Weights of a small GPT-style language model, trained from scratch on English Wikipedia: MLP 1792 squared ReLU, a variant of Muon for these matrices.
MLP neurons of a small language model. Each row is named by its layer, matrix (up: input weights; down: output weights) and neuron, and shows model dimensions 272-399. Each number is 128 + 32 x the weight over its row's rms, rounded and kept within 0 to 255. Numbers have three digits each.
After each neuron's rows, "raises" lists the tokens whose logits its output raises most directly, leaving later layers aside.

L3.up1788:140128104090171064151101174110146122180139161101136115144073140086152141082147099044113128115139112099156215105101130117140158147052123097125177188114110147124102085130101161084144114083134129138100119104097146139148141148133065115094132191137151063105142110147131124172143127113083131172150065130101153152143163034100134074101133121144150102143104168134128147099139142155099142121177
L3.down1788:131152142143119133120091195116127114085104144113130121087137148137115146122165148064116116134137037129148190109102068116078094178116153110105194137197129157139131060103089157099157140101127128135092121119116109112168090107155070110094152146156182090100111159159101102134124164128103121164123114113178123099134175149120129129112126080136150105133075119156161110122128121158115113113179
raises: "ike", "ouse", "ira", "ital", "ider"

L7.up737:123174112132117142130143158103114173104130170153126125147178118179122134095123096119148044113130109112121124135137160149121170127152135127125156121089151128193158114088108123145165148127153072087102079155084101142146113165115132037126118128107125166151135180137174138118166098110116107161145137112143158186103134140081107186149165119112084188095140122091123189108168154069092123144112
L7.down737:076120121213141096065119154143158209139201141106114161095197116073151133154136131120132171056157171136141148120136176097063085140117192122133131072147055145125163150202110088115172122098135168127105107131155121177097113148102097097143134137101124122133179127142125170093140082172132108168139122116126154126136159115132118143150145134150131150112163118103131151122173081178084067117126
raises: "ished", "ish", "ien", "ies", "iga"

L7.up1418:210127136174157108166127126088175122170154143142047153099072148124162037068049083145181152154116102072157165156133131157090133109142115151106090049145124148103145192138143173081088082038158106142126139184193107199095145143107143155057154123150146053150105077153087129135140158116162151186101062091125167106143143144114140139136148139110058104119127080100128190116101142120168133143104
L7.down1418:141138162158095163133147129132134092116144089149139153137106080116125174135155139118137149134191128085069117111167061165091117108150099119028141066126121142136124200167098095126158179078146134157078185143163115135062187147183133135109071106167103089129104102113123134094159161138094103153159081152117103155132143100154131102118154094174090128109180071124114171180101170128134113162130
raises: "and", "ander", "ect", "ort", "ending"

L7.up158:144098083166091132123179098110155203179173147174142149102112151139139078152147124121136120172104075124128135098180109110159085073122154146175122093172131156144142119096164144083080084151157127163124185153134149105117133158098137126097113116082120157164160213057041111109104098128106103136094109098131117186140130135121133184123180100154096128081145116079135047163141075152119079129065
L7.down158:146105126112080185130134099125121165106143173160192131120112153148140125090176140156137162174165126089126168157072117127133166041165144149167145142118137172178104120069112139088167124127211126115104129096055145113095084117140165139105075081165108127155200168110124107078110139174124110105076097100113140174088116093120127170116186128183089162094164102135109083131123127161084108148117
raises: "ines", "est", "ival", "ith", "ti"

L3.up1130:095108195072017116093133103102109169128142105098150133100103185126086163136153158195126112118125104138090129119163121138146123131085182111145102106134164136164125139140119079167115086118110192183093118090113109162166112240080091074157149156137130105178166179124140093138103121093102092125119152120155180150180116126097137054080127116118134134086137098136166113153183127164108136061112
L3.down1130:154140146122046087133160042102135139129107099170137121111132150138137131171158145139108091128130093142128113094137128189084200108149134092128128111148147176161191169090102081124146122111097170135148123132142127146129169229065132095141140147163056166168147131138130068158117096089102118170149125097168172110186173151138169092074146099110140143086136107148118108147122122149103133103151
raises: "icted", "ange", "ication", "ict", "atory"

L7.up980:083150085088125134114117130124179155103113103145137127134093145120137119135143110132114103100144186139115125111140148128169096160090142154152087128194111134109073033112098159141146123140087139177177088126128093178099128105085121089101124143102084159166126092044137154188147138062137126150110113137123148136119145162093109110084108178090121149173176166097101140070180153119095166147141
L7.down980:097180148115151126130134134133070181094124155128152165130155089080098175098104107150126115101124112194161113104138099153107140111131124096087182104114180117160132179103080109158130131095108124124110164181132132126176138095191081125117201134117073177134102153082109124100139156115090108164133132127134089178096155165170141153140182129166117122132121105085123127123160116144124175146049
raises: " In", " There", " They", " However", "\n\n"

L3.up95:169146113194129118156129112109144139119164139183071133146081132123177122162117119135081107153176142150158089120164123128125100174076118111108086103120168104073163186138133162162173121139113103085129067124192095095148161145178169085099130106161144144143137158128198190142172107111103072151152133089140115131081190129103135134107139160130128124113148122119081174158108131095090086093106
L3.down95:193189172166085130120127163082141122129132119161063155124118131142183113142097158079152119134161121163178035148112110148086103148084070119111125110111189112102135156150122112170173064134118063129097079107217102084118144174149156150110164100155195134101095211117150159122111170123118072149126082088130091116135182116110097114112155176175150161110143116150106133197133151126056103160126
raises: "anti", "ad", "oti", "ant", "ar"

L3.up432:100111175156106128106091130116152108153148168145113097091095116113107134124128133132190122146087110122125114150127084104133177129134139104131130121117146118159095103172093070171160050149129149129185116117188128103151105125190153171123173103123123134108134164137146130135186171089132093053161165108111132165103092131118128154114110131140144156083120193098104096176127127172119153148197
L3.down432:061097211180099105117129157128115147180116156143200071106109145150111111109124151147149145195067090118179100152136151134135176154098082111174137116153108125161144145141102091114102137135117126109140149152171118091118116136124123211069124058175096138125114194140167129143140150096113137081116175129082176154090100166078102119128125146174169136119136206101155091188065176138127082182181
raises: "all", "amin", "amp", "agn", "itch"

L3.up1179:083113140152161166068105039118136130162169167097084131128178170146174142112125167085115137083103098158088091176119081171143175065080124159109158136160155169119133118047125151128150142138089106162096107077084108166118136146115073111137126152133100157113109135114190140128142124142046184139105077129133160077116130120116091113085180140087134148077148061145159133118147127184160127096166
L3.down1179:126153109102109147101153122159121124129152188142092121087176125125168153121082178095079086099129101159118127124136117116113111129120098078095136133142156180145158135100122134114119110172115122191145138092098104156119118142143086141161115201176102179106153123134145111104124136101071146164129088104128181113147126156100096098087145127110104124129140078186122090098101138175178093188139
raises: "ec", "icted", "ecessor", "ict", "iled"

L7.up1373:090123159146090084154121145155159163151137085189112094158138118108193103132140139127115187145173129136105109104132132107162146136131133146144073149113059165089072137187153096144121166184137160137168122103136153184142132125108115121185089096157124088127139167103152121071095093144070075135103069173070113121098151142123142052106144171131099170182119150074126140088137159085141099127155
L7.down1373:124103148073119144126113203141178076082130126145082148122119106161169146116163130107140074109144123167088140068149193109127102127128125121109123128133132132158173133149105140149139152124111131114111118191065178192113152101152131141087096117164130111114149162132109097151129079133117141124120146148178134077147186142128114169145139103147127137164116073129133099098152082062114139125098
raises: "d", "ds", "l", "wn", "z"

L7.up485:126164128184156120061129156160139131161114168184133144103152111087084153171082146150146124149116205079127103170072066109115153176109150118148133117127130140088120116143104124121118072088088132143102152138152127142183098111064137079112124095111143125111150073130123075073125096121169140132127123103101162161124144111118135123149150126091127178050084114102106195169187067180063158122133
L7.down485:119125115139100124175091123120137156141126117153172121027092064143151193163182149161151123117059082148122126089107096206138134131147124144124151108091104099101090154140162076142133106128178089122097096127105109168101128078138070111143148119154098172083120093113145179083151130119172088161140116109152137152097168088148137195193127167092135143193117115122112099191139133163191152173158
raises: "a", "ular", "ay", "ken", "asi"

L7.up1608:105072153137189125148095109050180161140182156137151132150168121169096097160115144129085112169128114095102195167170083088117104108158175176116149073142111166162153183130103149133134125168144120165094155117120175185100120100126145091121184074120137095084065151092110137107105135072144152082141153152133117155088150111022165157115216116134075102125130121056152102151142129191139111119110
L7.down1608:129091165138130100185126155114165189167133137162189113149106105166078064104122129141116133158080125130139160100112112106075137087166145159138163174146092089090182135161106107124133133167169147125078135103077130160132149144119067154098132095088148107132098165090160094095112162079163159114130176104135151210102139057085132106130244152153077092129110033115147109103173087101116159090071
raises: "ess", "ident", "isc", "oca", "omp"

L7.up1603:143101137134135116112166133165114097082146118115117142187127156076169171145123121170176139119104149069154129150139098115152160060121136171125089112204116152118155177158088085067116175202109121158156105138157126084095100192162096025195159129157126191150126124065130106153166062131111125126121075161119157102153114170089100164134110119053186172178195152110181168081098137087121084111117
L7.down1603:154131110114114187159134135157116151125189105182154153142102150135146131174118106135119102171112105185109124149146107106197105122105093162162142176134122140101154132118120081173165129091144136160130142147108121088138119190090113098102139155078174154105105100102125079129118152134111134101101143159124129130094157169075121154046070104110141111117108136122143129163119143111107110127129
raises: "elli", "d", "o", "elle", "ola"

L7.up780:119142127082135088121158136084075082085070083151121157144068127130123135113136177111184101161113179136129153138122094057116149137165102148134071108134096129035119072125124073108084079163096159099182147167143108105161084147065077118105186108115086091208120150154120160132131140143105071152172068180100115100120089132093140099105157180116122123123111131139094139067150120093145091150105
L7.down780:149117112144135097125146185164102102129091125131106130157177168123107133175192197105131146094173169148127169129133060126117156107120101111093061108149079118125149072085158088199163110146120149121093105160139123128154104192132112166104120127141084134155108113159121085141164137168115143114095140154126126148205151076089149134115123158159184069102148150136120115107105106132121141115096
raises: "d", "ds", "ank", "ew", "yn"

L6.up969:097044131119156147136135121078159136116103164108102047148184058115130097088148143156134110078119130131124090125081168145151106141078103091110181229118141138115113191116166098124117161119095144128138047109130104155188165136099055197159125152134122117134149116136137125110145098137132153099136106107150179135143134097162155138125103118076156163128137068126100139114151115163100089099202
L6.down969:118170101107186136111117138148102109137095108147111168139107075151051180143132137101072101110126157108188142124091135118125123122094153109101114082112150108102132160135128137119140126086144114148147106111139166163139114133085156171073105118119141204104088135127097137171152197132153144188061200105076169091162138119194155123131128153151116127134093120158215071114145182095160153144085
raises: "n", "h", "nt", "×", "rd"

L3.up269:175096128154132124129143135125178123139138134184146128135129109153139115131138125109106127102172115153136097155203080086128098127160083119065158141116128105102158181076130125125184129104170134139153119107138104135128127101128128080119168110169171162100155134154125121118138110090155053181150122120126147097107087187125041181085162163149170089141177110147100154165114120081069126136129
L3.down269:143118175098038124120149169140160106120122131187111098087141145151117096092064173111112121167161167132169093096126108166152090134125128140083128116105112125098154152142137089107185095164143101163133072121164136119110134159174080143108183128177196147108163171128111179121116168118150065165145111119162127054152134130110107143105180119154107176128161144139122148165132169108094130136146
raises: "ant", "anti", "art", "ad", "ark"

L6.up1410:159186089104099128163062061175183111169139112147147080160146132138124164108129094137139133128125131147115121127166156160138118211124139158167163096163120124113104136113172172113111134118163128187146118123132149114174130111143123124159154133064114170157072082109176156090167191041183144166097114188176146209201181159164175131127151176092174076132142077118095141159106135124096118085155
L6.down1410:147126120154103105158166153155118106134090150092145126135167116059102170098147105144161115097091065134127070091156157167130107189138138085147125119146168141143112135138107106109132143085098130155108167143107124113198129125177076155099146083112105182141112174103100117125178104094086118119153108144081107176107101138154131146136173142167150130089130124155098188092122113120108149134062
raises: "\n\n", " There", " They", " On", " In"

L7.up1464:147125149178158187110172110067081108134154149104143136127117121159132108111077165174134154157145133141042101157115149117091149091109130117080089121155078157126163107107116118081098114124135071111180106140159093134118123147113158135109089131175154128098119157156128131231155117129100083091193102155134194156093093186181082127124189160131076115125165148068109126134105151103127127173110
L7.down1464:121153127210173141105184111161097100174136161185159178099133129142077102130097116108092076104100117106118148123127131131119186160134153116082173100127091105120098125099080088133100117137105120135157076158143123124147165167137134176088111110115155132115149135095209149149124139085125136135130100114073194115187112147139139095103142098117106149133153117110160152171124107140096137077053
raises: "ander", "and", "ury", "ema", "per"

L7.up492:153133127113121033144166126090182066141130067128098073104093095113101158117156158135182143077142112140081161145052123149106151156057138136148166146120104071133142093138156095114166055084121136151106098114113117159116113075111105123174131189106099112118175110126073122184108107119113131145145123163163139153094094114191161126107086182118099155084096128092136050086119133151069115132103
L7.down492:164132091186164085130097176079111152105138144155158127065155111107108153205151125106089117137138108085103088166160082083151153144126068190120143130071123148099172135117114182081114156148193092153106086152142150179078167117141149142114082107151154156079143185092129157131139101081156113199111186126133151020044099112166156113183144158164090147139152176093134122159076229105093065107175
raises: "x", "the", "th", "c", "u"

L3.up1418:127136154174089060047180049154160109157094107119083071158126129097103091148127148107169184142114120114087147145139145087157154098133128138141117164147119158045076153140140106118153112113096125151117104095105121132177086128134068136108120182115091142082128169113102104199103102077106169182128112145083151160112080162154159098055113078106105105114170088106180147152111043156129129115113
L3.down1418:133119100197021118091156086194102121184123117155150129139129103126169104138095156168184107172123161173117128164191120098157180138113128167105151107198143142085130136119125113159169114122114111124176125099140111156126095122152070130101120122122156134122133137175105149141144173089120175169134126137124103131133106163149161081081127069115059084099191109154150141156138063158114107166082
raises: "res", "lay", "rod", ".", "la"

L3.up1417:090121124120070141153102165134133140142084134103132131109155132145175135155173145210128169204136111180186039130160118126144172110107117213150158111069147154159127098118126077129083138165114095154152137171150097153103179162175124224065089123120156145150107176127116172101066176131176202138123183100116098109106106122104119116115076068098121141113113166135069168123084106178125124103156
L3.down1417:097159173093064100114091101118157166184140125130139116109103099142154092091140169142182200148106109134165114106172133101163127199118118184146147150122157156161113123152140115070057113190149102151148140196143151161122082130198095197099092098147162083128085144171127121112109243119132158114142129124118143120100143121109077103146098106110124071121112201129108150088082148167114104073179
raises: "up", "amp", "all", "amin", "umb"